Weights of a small transformer language model: LayerNorm before each block.
MLP neurons of a small language model. Each row is named by its layer, matrix (up: input weights) and neuron, and shows model dimensions 16-111. Each number is 500 + 40 x the weight over its row's rms, rounded and kept within 0 to 999. Numbers have three digits each.
A block is one neuron, or neurons of one layer that tend to fire together. After each block is what it responds to, as a language model described it from the Wikipedia text at the highest values.

L11.up157:482466447461461580465494447514428410475439515536528543509496418448492479600539551591530576505552549497478535536501459508463545453537474489506470567478499510518492520534543520542508556499467477489527538541529488485491516510455544506515484509497469516506513517497491448479528531500541532435
L11.up338:508431498539465535529499475497497467504453618445547544483511462493468456506496502516476626528523512481439556495525449518514538457495470435467489490496486477526495533469532533535548533567468526480457517474502487479507487528522576534552566500489486449407495484485507484570460501520436433521
L11.up452:474513508523501534404529483450472470484417518460505455518552446447431381536478525526563527502518542574528507462477584565549512567487523539454477389460408474545569509571589475515606534458460480516585497491503489467492540473482522601522507508585555500522509505604463491511478554486569490506
L11.up678:452526512494523521549489463556522451483529477466464507488516463477515485445548507523457533544484451452494528500440530446486505514502475481451472536528494518504476541499584512533470512485509475522525513490501400527466438579450499448482511518445482524531556538523473442466584511478589489520
Responds to: Decimal digits after a point. Digits right after a decimal point in election-result tables and census percentages (25.31, 6.52, 16.7%); weaker on year digits after a dash (1999–2003).

L7.up6:511557488476503481610469389458551492530533573515383500507483503461525501513500462491502540491513430513471512431461467480469498503421504451512488548615499597492552499453493503449514501500496552527476520541511506458509423474454494502509542475523604557457529488516527448523443539527525457515
L7.up125:527460504492479466549576487498483518560558546464508484471492482444471447466476451488485507570535515523488496509519514464470453485521510517481502492496439527519504517508561437359506507486525467493553526449547496423533428512453558539475526527458453460562525562568528459476582497424483495525
L7.up169:452482596456528516455531474513540434489438499500481465446520553484512506515464506532519555512432535533512471500515466523486525403467436476487556475448510466491478604533533463587556461527526397574545500410545536489544510505495472503547496529508501451451492526528463471486480527544512484503
L7.up186:448474586494541452581530466497469467518444414510471546416500455529545525457508438467476562549528523570473585501496534487446523448439456505400472468441506494498462476551577527547498539398480473499562549521462456537548477468467510489516503534522508482491482531450486458427517444453460544527
L7.up326:430533595467473475500452496515478510543508501576525535487478459437481475484499510424526514534470531528465478392500511461453496516474527447486503482543433505539539543460446481541487526488463449532498432498506509477496475519487491540512513549503578525571485527554550465422454450448537530483
L7.up335:479468540492491527518481460451443473492506449556494454471496431458492503515483538467526503517544514548487475537487498447487509469436549421521481517575505513483513522468491469439514514543528431561605500503545511473521452550476585468509491551486463471474472534535504436463475505528507541507
L7.up361:479542554510488527493528467476558485517548469488505493468428431410486541498482547532477449507552525444455455495479553526527536530517482516499460554537506545527532495553500399434545499503470501613510465493546477508491493599427443499499519534445530481476525520519505557484485540529511455490
L7.up373:476557576417543469492489489537483467504535549567499511504454514435446497487482569469508469493472418505518473480499536487543422447548510483438434470559580542489521522520486469460508563501508507556501497442448587452488460513495534486524512488546473508503528517503507440466458447491557499445
L7.up387:547540509477544494471535478483543538509495482508479541481524485463512544483493521473481533523536469480546479415513480474512474419516507473423569536555499498476498515531518530433451554448568495486477528448499491457527489532468468495511529534508567522506492473503493459541577545516503491562
L7.up391:482412477492473488524495518435443586434487522513524504441475434464566512553480529459550444568479431493440554538545534440467553539460477419531460479527542492498515481503520441445515542499468520493514521513590522481559498430503542511501500552487548515466503521529508469500495506511482477494
L7.up420:457449601496485487480625505543471514457469529494474591455459520455453459450482537491492568533534509529422571449508483483480523513492545415496499529528432447500530563535525557552548575409552532500579519446509488487554509499481522501511529478509468506554499507451481483474473467495455560509
L7.up493:443468583527485499402570498513457507470444549533512517474560516546495473466454583520557507574437547474462458481479553480457497516496380443481492460457416430436492579541540534527577473487515494553587465487562530505548531503502525482479554528529469507533508514477468474482460485445554516533
L7.up529:472476530453509471567566456447464463552489488560530499498473529424569555498462534476506580588450415512479438491496566428460524476484479489462504518496471568517562512447547489461565552411469440520548532506480525440509508510451563523504580547518534463443441520487550456481502497453536563521
L7.up534:464504536520524523443502467473457492488401530486465510536456537524486433471461460471530526559472530502480552491460534453464520473511405381482464522489501476576536564547548551559561497507477489534496498536545533505479488567450567448472519545497543497536583559527521483513527423463508511499
L7.up774:499498619514564528493547479547466497497494496515537503516531518461502455470442445518574488558526524514459509489468543479493532471499400527499444513568546545537601558499530493494495538501499468512517499531546418437559442522443543489475490496516499522524513519486490498475428485455486537512
L7.up865:506503511524542486507532438497442515587487500534559462462510471445571485513387545496539553514498419469503525469486539482446512458490448470450554453467534438576470503471493487501498539583558510581499576527495552455522462481491488471542537559512491478522456495516449397535426452453529463468
Responds to: Digits after decimal point. Digit tokens right after a decimal point or thousands comma in numbers, mostly in stat tables, e.g. 26.1, .285, 4,103; more weakly sentence-opening prepositions such as On, During, From.

L11.up9:531501504479473504517517485479478483493477434488446527486478544548465529509489506572519439511445523513506503464490528499447489529429462470500516480549507455491485519482547538525473480470454493469508514557510476489578489523402416517498490503481522560501621516459484508480499527515502499487
L11.up64:485474429443454499504463392540473519450471476417538521447550514438477374514516465514498548534564523467534475540484446460497392462461524500468517492495465494488450520435468478467472526504544494451501464553476478435516446482504547557520514533498513496484530494549511446582554546515488452487
L11.up341:544493457416463428513562441502474466496445521464516538465454533451500560558466508551465486592479511512509469542512534497472508514497415459486487477505543466457480565526511482506486477519469553506612488525470552488484559473429486470460492461481495556486495486458455497504501467493462467434
L11.up585:563499500487493541457472473485472531537526508525421479437505522466569424560480557575535490460482474510506559511509477466535505525479388463486559487518503449475487521529527504489485554479538453520488462509534538511528461475488500533507465525406571549446519485475497523492502481436547484519
Responds to: Split word-initial letters. Short word-starting fragments, mostly a lone " s" (also " p", " a"), that begin words tokenized into pieces, such as s|afety, s|ail, p|ilot.

L7.up30:449435432437521445545478481548397564493477520503487526529515509449548475482470488509539508526472468492495553506423491469450445530471490435474524473467520501566510553486476599552481518511517535467598527500597538507475492509527481473534500564507514513447480543461505501541532498381505443481
L7.up123:517510578445496530473584460485465503504450496521489508486452487414524405523502394499483468478485478575488516519437488487471524500486427470441516518532531560458503545482464510496491511499474473500489516436519532492552469470470438500466626465470542511447501550468460533565494503455535495512
L7.up236:524491519513512500447538510497459561498497535503410522449510420443496563475495486471518541492476495526517516493503509519519522513490405516531426518492549548463506488531438599446433475514487510479546505498488488533489484565508543514518529485452486530409559526454463501490482518508418448504
L7.up246:499502503477516528595491387453459481435488525419456554454469487459484512452469468510497484468598548556459498513433431397475443520458382483503474498509513549480552489479448570497545534520533484538529587539547478525481491486444462455469611471487548559370493481494493533524554479476475471543
L7.up295:513504554485483489494429419535499449422519474506520496466546496474463441476494549520504508540449528550463537433517496502519498503508488494499521530539459478485549544490510591515561584485497436567576589457558478523563506449457452419463505561542424561509596528444508501506557481554456450509
L7.up301:489471553510478500539510551492454509542502525461539524496436502436537479458527478481456503532625461481515486460488501529495503553516467564533507534525505483472488564516553547445495472476498510502549507504494508512494566459604563498516577460477540501485525514495499561466551474493503471525
L7.up388:481488524496492563539509472513512528546566567510494496565478476452470435493533529458473536445572416457526516512452467475487437529567468449504612499508507474474506529422473574474488444553566451419472520484508527439443502466411550430465529445478475505432513498512494542490436535474475516537
L7.up530:547540483500496516554424469529474537456498516530517520461445492470518481547412550527467503501487482474493483481458545480413506542510513439477519438540512590435568514485415546490473489536549455477525559471517485456545521561470534448457534481477490561458585540478443553451506498506518503506
L7.up564:457457507490453420466516518486499541518512467526494543459461546449502480534513538517415519466460468496544593521468499490504493494431425502441517518531539560524595445440526576460563476468526527525505518476514523490527528496562438470530500401432522558492516532493488533596504515460488512541
L7.up571:437441510537581518479458434474498513527544517519468518511492489534509551485487496498443520496474545516413545492493497452518517539440468376499520503460502527526603531417494513543545476472545442581487552515546453504401504463427479471522491524517583586538567504538503478516553513522538515476
L7.up625:487519494470539456591518442469462519494455541454436516555559531528504500487515541423450440604460588559492519511462553454439546503446477486490480559540506546433552529483485610521575582532477530542543498503519484475483509478416496509533527501502521565484478494524498468495477479512531501496
L7.up662:584484507446500501570526474487555502524481502575532452552484427496439459513523504502466429500566448522446531473488514464525463552535494559510517586499546482528562534462536469410508531482556520479475544534579428548498493466473494450525535479471551572470559634500465502438498514405480477479
L7.up703:501412439509482502553526414468471515523574489529485540467486520410415494531499465547521507514515536478519511493524544470427471509492448510473515493529565554460509497405483508487516459449545489439487487527547506484478508457448507551488554482438531535501484589531459477494582479469425466476
L7.up804:521467478436486515511589409500425551424535410511478532534572485539475488463488480451498508566511500566538570546480529486451526470475499534472562494492468488497526510469441527495581471569492506425551522516614480490534544517480476563467552492471566547455459489496460448561574464508445506469
L7.up805:464521508469434538560491479549451533472485548519403437509555588487525501509504421505531569544560513491516467489549471498440433458569481536493502511545476499502531501458529506524543523519500452483453431482468491516560527441535554392448515487519534485474505558524473513514464489538535469480
L7.up829:478523499508540510540527478480483516453567539567533468463599439468553512506486511520527519542546486557526558489458511517503461523488488493563472466518505508493548567516448441438521487549487435448527529491569433406530584485476562456555519477503483500410522489472419458466532507467474450521
Responds to: Split word-start "s" pieces. Lone opening fragment of a word broken into subword tokens, usually s or sh, often fused with and/of/to/comma (and s|afety, sh|ock, s|ewage).

L9.up728:476468562545538548503595499434542470467510512486522496472544450443524513500450426518549495507506554525472471402541556466488506442452484566516530459506503451559567462500506462514437539519484464527510449521575508458459468470509523482497531495483431482488473556460431478582514393503505479475
Responds to: Mid-number and mid-word pieces. Decimal points and digits inside numbers in statistics and tables (16.0, 43.0%, 19.41 m), plus word fragments like s in sons, st in bloodstream.

L9.up703:559437559510490483504568467448464536486485519493522490470493474440550502479439497452496493518561540572463500457444527508420447347411430508424562464573530512462522523403519529457474484548508400484488548414500557472500534411485480511499522529510515473474502521533498512551504534534510422502
Responds to: Word-initial S token. A lone "S" or "s" token opening a word that gets split into pieces, often in titles and lists, as in Same, Saying, Soul, Suzuki, sessions.